From a checkpoint of a small transformer trained on Wikipedia: MLP 2560 GELU.
MLP neurons of a small language model. Each row is named by its layer, matrix (up: input weights) and neuron, and shows model dimensions 304-399. Each number is 500 + 50 x the weight over its row's rms, rounded and kept within 0 to 999. Numbers have three digits each.
After each neuron's rows, "fires on" lists the tokens most often at its 100 highest values on Wikipedia text that the model never trained on. A number after a token or word is its count.

L2.up102:459533538522545470536478448498569507468623516576554498544427545438575522488527487522507450487513525394420561588525506494568453532487562451425494495524451572485485526541538482545495482500477556531508498526513435457480525527590527514554522472477500527531404505437516465575487457523506538463
fires on: " fl" 14, " bon" 11, " Hal" 11, " th" 10, " Hu" 9

L2.up1704:567543528534445468504558411500501527465464489523506497583490531434493580423497514470549520420434520510402534542516521529468519507435401567492522524467412525493453529536468478518561460455488464501508525492550453511578523430481461436508425519580503438629470584540460491500547493617493636484
fires on: "\n\n" 23, "La" 13, " found" 10, " Count" 6, " production" 4, " syn" 4

L2.up1185:549492534484570528529500471474485567434603528506531517519508445558456549470482555509364492430455494507481574561463550525471502442503452538475376472555543499453579607499481490555398443483498491444499517439468483455514538534513420508436516547483487513520476479490469432458476432518504555457
fires on: "iti" 13, " way" 11, " called" 11, " '" 10, " said" 10, "History" 9

L2.up372:451525531435392474548429475508454505402406456449481515446460418556460508510499533544523512578406485564538401454509533427546566475529515600526501546517555528498478357504559495470490492582485538402531409495535555472462502497449458473426540590571505570553583493523467542489538587472419537467
fires on: "anti" 12, " total" 11, "aly" 8, "ter" 7, "V" 7, " Sy" 6

L2.up1378:440536547509436483499468531626428513466511511522536519437574506458488523512457553474486492574447539564428517563536525538416510445487551488423441510458502488516588424526452551605553524542537472488479555498509482496503535502438493500577458445529438486477470485449558413473495344466442549533
fires on: " law" 18, " /" 14, " aut" 10, " [" 10, " sports" 8, "\n\n" 7

L2.up824:550493575454479510537489476469536545403587444484491454584490564560429523489490446475525451554479472483534515501568530471515424577527631456510646422532520560568511465470500464453440489469564512423504426426476525436586611567499495518503463496485456567537564533461516630401547492502377526513
fires on: "'" 100

L2.up1838:517528576533529596578436452478508518478467489507549487491581404488479497513400506502580532523466461497501543570525552498530551513473482546479467477478458456535550545470491475522581490492447508522417420509564458476487519503482515489459454581479479427520432505493536472601495543488427540450
fires on: " The" 49, "\n" 15, "the" 9, "The" 7, " in" 6, " the" 6

L2.up961:510486560541561362496504478492502479452567537536464626537530469518503525412516478530486389573399521465505562427621462481432476545464431465447467507459484527423459462419553492504501563596432420491473607530522532504511464542555456484529506499465502473532532526527535490402456489501580524516
fires on: "s" 80, "ps" 6, " frequently" 4

L2.up1152:496491598462531578532510497564530600571530488455616483549541522434442528452541530483470521530583419567503469422450503422604483558537547445562509479493493576530591473507516448494508553543496472509394420546520556624478538510458517545497411482476582508558477442542405521482529429577456504451
fires on: " Japanese" 21, " Chinese" 16, "N" 12, " German" 9, " British" 5, " Australian" 4

L2.up1470:511457488498446483555494395486478552528493487512488491485622416417509530500524432539415460487506580550470504528496523481587535566478571445507497391456395468496436516511476424392519460451427569462531511447439567448523491463511533564518558484519455524577458543534494494492428514485578432496
fires on: "ry" 44, "din" 14, " For" 12, "sy" 7, " by" 6, "ering" 5

L2.up1346:554526452391501530486485437496535564522474435500501505471479549494392516487684415477549419496555488465494470508518471484582525468533534475373521374542508464478486478443492498564500604526481532520535530567472546467538453486569481502559597426518500450491570535429499493494481557630531574519
fires on: "ón" 16, " Road" 11, " Rio" 8, " Q" 8, " Final" 7, "q" 7

L2.up96:562489453418546426449435599588459491471425463461453429555536608569515510496443525544524521459491586511518393493432558519559479537520525452513498510464522425524454503499475546485480497526501579578411466459599484433415415485500517508394514508479508487507545515466555526502501418413445658524
fires on: "=" 12, " same" 11, "History" 9, " early" 6, " during" 6, " century" 6

L2.up22:569467556462452428466421420432542591537457505490513554505492564580370520587505503481517404554438488506522506437568483543533438547531461484477520555469472593577522425529606485509558524452476496347453486359479500509507500417487459538475495574491598474433541557553525503470458425413471504476
fires on: " by" 88, "\"" 5

L2.up64:530628488457495557502456418529441512433530493555563498540432448519444575470542511458582474487511356415457417592459531486460485443499499518453528459442474463482440495490488543499499536482535506565552528553517513497528551489444501409582577541469486611573507562489444525429570517447439531478
fires on: "\"" 39, " 2015" 26, " Spanish" 9

L2.up1713:528562532492442412538552565428506511543602387457551531512437476504532500511431488506497463498518478455454484563505470501520502470514410490504556495527464438501546484544462594552604461436550398470385565444475574538514490497405480530424479487540425510525570567446448525531470509465448558526
fires on: "f" 59, " NE" 11, " AS" 9, "ter" 4

L2.up962:454427581555544506489379500452534494504514416463539500628566514499415426580571562426542423527414484473546513561517569499580535511484517505492536504478435464499476519458515509469603456472453535444455471509522510519525489463451507439381403564517584560434504539541472529460476518558481452479
fires on: "\n" 98

L2.up1319:552452545557582468468508488526511549418566509511471461486626459453493539499581545519488581495469550519582482492522501501564497490542439489500501399560505527523438516495584567444448478627428469484507502463468436528419488481457481446465479593539502516558522544520519500510473529451486607499
fires on: "no" 19, "e" 13, "one" 12, "ine" 8

L2.up424:420500480499519517471408480459543517535505484479455398431445422523485511556485470452517531548498476455499459626525505469484550479519576443452585487487475434501442481485520527633460494547501506463581515505525529490509603534525505533519534522451534465539441522497380525488581423535423559469
fires on: "ni" 43, "i" 19, "kins" 16, "v" 8

L2.up1861:583503524469396505421573509592516498485432532482406521566507573438469414538560565472443519467518541547587438575571489468585415586574475499396574417525512466501464521507491464574578470484548497435498449484464494447465481494551516540433523473383397458480465554527511378484494506512429585504
fires on: " one" 12, " chief" 12, " an" 8, " son" 6, " language" 6, " in" 6

L2.up1862:555527509482582550572472484430488512475549485519438492468535425520504574526487483497482586514575471603474462554466503592447527527565518574545437528555430393464429585516499447415500405446461462460528558587524451539450470462516437456464550529590438622475504468499500568452519506421440431614
fires on: " |" 36, " He" 32, " his" 14, " His" 9, "  " 4, "|" 4

L2.up2173:496426492530497525499527435566517529456529495499547567453507477445357480416487457448541395504528550445512585476579558500417496467413544496528486539589513515521514462526500467494456467477464498450467438513577460469614444524530425416532495577505445451552550443503623545502527504544556517528
fires on: " called" 19, " named" 16, " sent" 11, " followed" 9, " post" 8, " renamed" 5

L2.up2201:595509498492460564465504489487472614452563525447518432439468513524479612556478420574546479491429473492533573471477529521466533570478536341451487402524479462461514483517474525481434469431482569518512526482497456495531571490490415475410464551531529476467522520488586505444444494505490435447
fires on: " were" 33, " are" 13, " When" 10, "ages" 9, " does" 6

L2.up459:515506514490465447570516591543539472437524602468480528488493498487582494399549508519461487488487459411503458481488551459454476510470548435566491354375503546439517495413473366432446538511441508556458533600482481458512519556546572524461543502461443573514507470482606499406379459489531418477
fires on: "ise" 18, " Court" 11, " du" 9, " Church" 8, " Switzerland" 6, " mini" 4

L2.up306:483522536570446543588470551550527526422517446501507456511486564487434592507561537506527471493514425523478412493445501461474471458478481548536507451461418495527536426592505643559499458515506473518487524543608499517509436518496542492470454514538519480539489424473411551524609543477434481516
fires on: "^" 34, "=" 10, " Spanish" 9

L2.up1226:538603536493552492526564525510545512439443490531473483433499476585528574485519544476457484498495486447504539420474437487466421587460445453549420508450517450492517542520509554521504455514460533405528587557455391521412507494473496429490499528520607589549532521567465625556549597424458530481
fires on: " cultural" 14, " political" 13, " economic" 9, " Economic" 7, " business" 7

L2.up171:497510618553571504555481559483503573434506434511459571497565543572460530608482539598500544476449523531487518484523506436413519530474452428574521514490559429443502479553508552493417437456564595477527549574554459541489564490470522596466454586482471518551532470518520357469419501452484557408
fires on: " for" 100

L2.up1236:499501431522489552455530479533541446483527435518558486483585438521496536464450511497449535535562522541549569374511485487507512549450458528420491472527511540458489509526510498483526492427539546516545477515567463453421531475491380476479517426474535451443482399556559527386455500458548465557
fires on: "d" 45, "m" 16, "pt" 14, "p" 13, " or" 9

L2.up353:615434508476517613509514550517539569461549527394543482504550449508463457478556447554502541475545509490563532482463420509523539489408466528425497545504404439441543494495548552470404470456464585542611468444518477489456537531554453503459518474524528654468467513466532439464501494413518504470
fires on: "ll" 22, "nce" 9, " lower" 7, " least" 7, " Green" 7, "ary" 7

L2.up882:561461452410455557568413511518491516433502470516524564487454536463477579545459553472475510612457533513525467430549572607482552492546534540529514522441533523489438464535478555466501545520532532426513548516498577479579451391515558497488475485488515436480449482510580546437432511463424466519
fires on: " by" 34, "go" 24, " Director" 6, " manager" 5, " director" 5

L2.up2335:578472491613555499483464517380618485429543515497552443584433538484386491555512543490527494449503501457457485545547424511514507500580602577448473497441495480593526596590443401491552436423452480495437572509545531481518555449523437575453448502465480412491479570444527469503590445561540535461
fires on: " New" 36, " York" 29, " film" 18, " pres" 6

L2.up627:535461584428486554474476462467565578519462439554461494501490500559436586441491457581543418516538487496505514453541401464451437489626572480472504476451504480542558569492435463561468472493405478506510533524485550482537565472594430513411606399494493561553397604511505489521570507428572485568
fires on: "=" 42, " Bowl" 7, "." 6, " programme" 5, " computer" 4, " Ra" 4

L2.up974:523434473484456611494546520534510583531469498535473492537451543515496517523415490508467517505457478499495566538509462483428514493492479624548588513517513587467543469499511458475394484487523484510473392521441541497498392465514572560540495457572580533489441556453421551496588455488450468471
fires on: "'" 99

L2.up2238:536497536480514532515489497537547422535415506539528403439448496560543544562526500552585466551526459543530524520453485487485440516490529542528548418389538548541450473530444514552510511476490483458380561604406437507466460503389460556495546503620588495550519477558505549473510498454532573501
fires on: "ship" 16, " water" 11, " economic" 9, " state" 8, " Economic" 7, " land" 6

L2.up1489:564503549490446525415457481585520578517495483590526470589534489536518495509505494539526496481451498539561498514496517468515540445426460486489440597480438541436586466538511542461393482441467527508619495536527499494386501424523487496438501533514492528524455572504528416470527483480624492465
fires on: " Georgia" 14, " Azerbaijan" 14, " Arizona" 12, " Romania" 9, " Canadian" 5

L2.up1534:408495532402567556518560419459452477465497501529566441491558508521468505498563568431470497543516531511554511477497444594577579526522448369506487528484442536459560426544578416546565482543480428465447498571514453434574510414422500346528458559515424481432488436476505581486431495641453486490
fires on: " he" 20, "ke" 15, "he" 12, "che" 10, "ee" 8, " series" 8

L2.up2453:402473484529492478507498505492518516442505521583488407449511542576447469565550547503522493507530477446442440592434537545501563502573522475468548406533565449492497382493553516445519458509490506559584472439447482563511531615546508516570492563534587563580447503525497520523559534526517491479
fires on: "og" 22, " Arr" 8, "V" 7, "log" 5, "bre" 5, "ba" 5

L2.up2076:514444531550431481473490568537435564447550544510489489610482521543537487482495507521471471509476487491562494420517420414524619494514557381519559553464477469545408554451529497467433561486520504430525513469480494598499448438573507455555604562574554461562482436508454517525582517609405435462
fires on: "pe" 24, "ba" 24, " E" 18, "b" 10, " ke" 7, " Speed" 5

L2.up346:500467507483535531542523555532462611542501548566536534543496605510513526629501464410504540478430503440541527585632483459514415471594501478481532442562563458490556547501489463466521490494525487481567523532432530490504569513534468593548424441492549507428583514490468513438457498490463465498
fires on: " is" 24, "'" 11, "der" 9, "pur" 8, " impr" 7

L2.up477:536388561419472491462542559493519474500612524514457541543532557521610579465505478527507457470376588522456604580485553437495448467528515480397485506541481497466510462467506495458541491587439395498518492569468508519469464439507497524543491508506455493472513546517456477507511487467605518459
fires on: "s" 65, ")" 32

L2.up1222:476490435535526537546494486524406459577602488532472548526405492469552515556377523500545442443504509410423345485551490538420506476460530469445481514501540402509473499550504532530529489570388472545488485481461479477438507517477478570582425523376493531402434578506504354490432485458566542458
fires on: " Title" 14, " FI" 10, " Player" 8, "ón" 7, "weight" 7, "te" 6

L2.up1211:456471416469511505497501504509521549487498600449488577594478510458526504464477474444478461492494483518418463479581570452456424520433659523488492482539544493489520441549552435511469525493563490576516488622482531453492517494448558516554525491580576503571541465457415567453527416486458466479
fires on: "'" 43, "ad" 18, " On" 13, "in" 11, "On" 6, " General" 5

L2.up1299:500520488505464536481461549501495426527420558454575470474488508550561483464444487469519535442514469546480380422475443523437476442492541493475453491438516522488459488452507493481530561531510569447519422478397484570536458459524549490442514513488493474500524485445485439515504489543579634470
fires on: "(" 60, "—" 17, "ha" 11

L2.up133:529455507481473526462555538594449540534531450502332402586499498526526455491467463507505452479472529526483397487546449527512564574517553552486550595451447480438479397547451572485554469545515554558477568521483597469521459503497493492556507490490459456463563460490501390463554510529474556555
fires on: " head" 24, " back" 22, " standing" 5, " open" 5, " deep" 5, " wheel" 5

L2.up222:513435462426494633574514505522540439571513456479570549546500531544480428430500498468498470502483484594493551497498517488527602537576491465495537483522542463578512496487554511504577481588364584512520508519517486553577448474433595450590524508496542405537540579490564524533454531654475476412
fires on: "ón" 16, "sk" 11, "du" 8, " Final" 6, " Romania" 6, " Bulgaria" 5

L2.up43:427498432499537547489355505533531520347537509550450474578494482461577504498485531509513515510508521432580521503526492495438456468491484445538499487499446441517526542438378450475526587511454482463473573495490336645464625456541473534434481385555532528523459523482514508449495551574449559492
fires on: " and" 23, "ont" 9, " hotel" 9, "and" 9, " Fin" 8, " Television" 6

L2.up1316:427494516516495356547531455538504420556460503484515561524510503502437560525479508540435550477450466580524483505523500549596433552506571529504510519546512495465524490457553479439480546495548485519509446458552444467501575533534537536504465605491372498490432502572498524517612478458533517526
fires on: " no" 14, "able" 12, "ig" 10, "ata" 8, "age" 7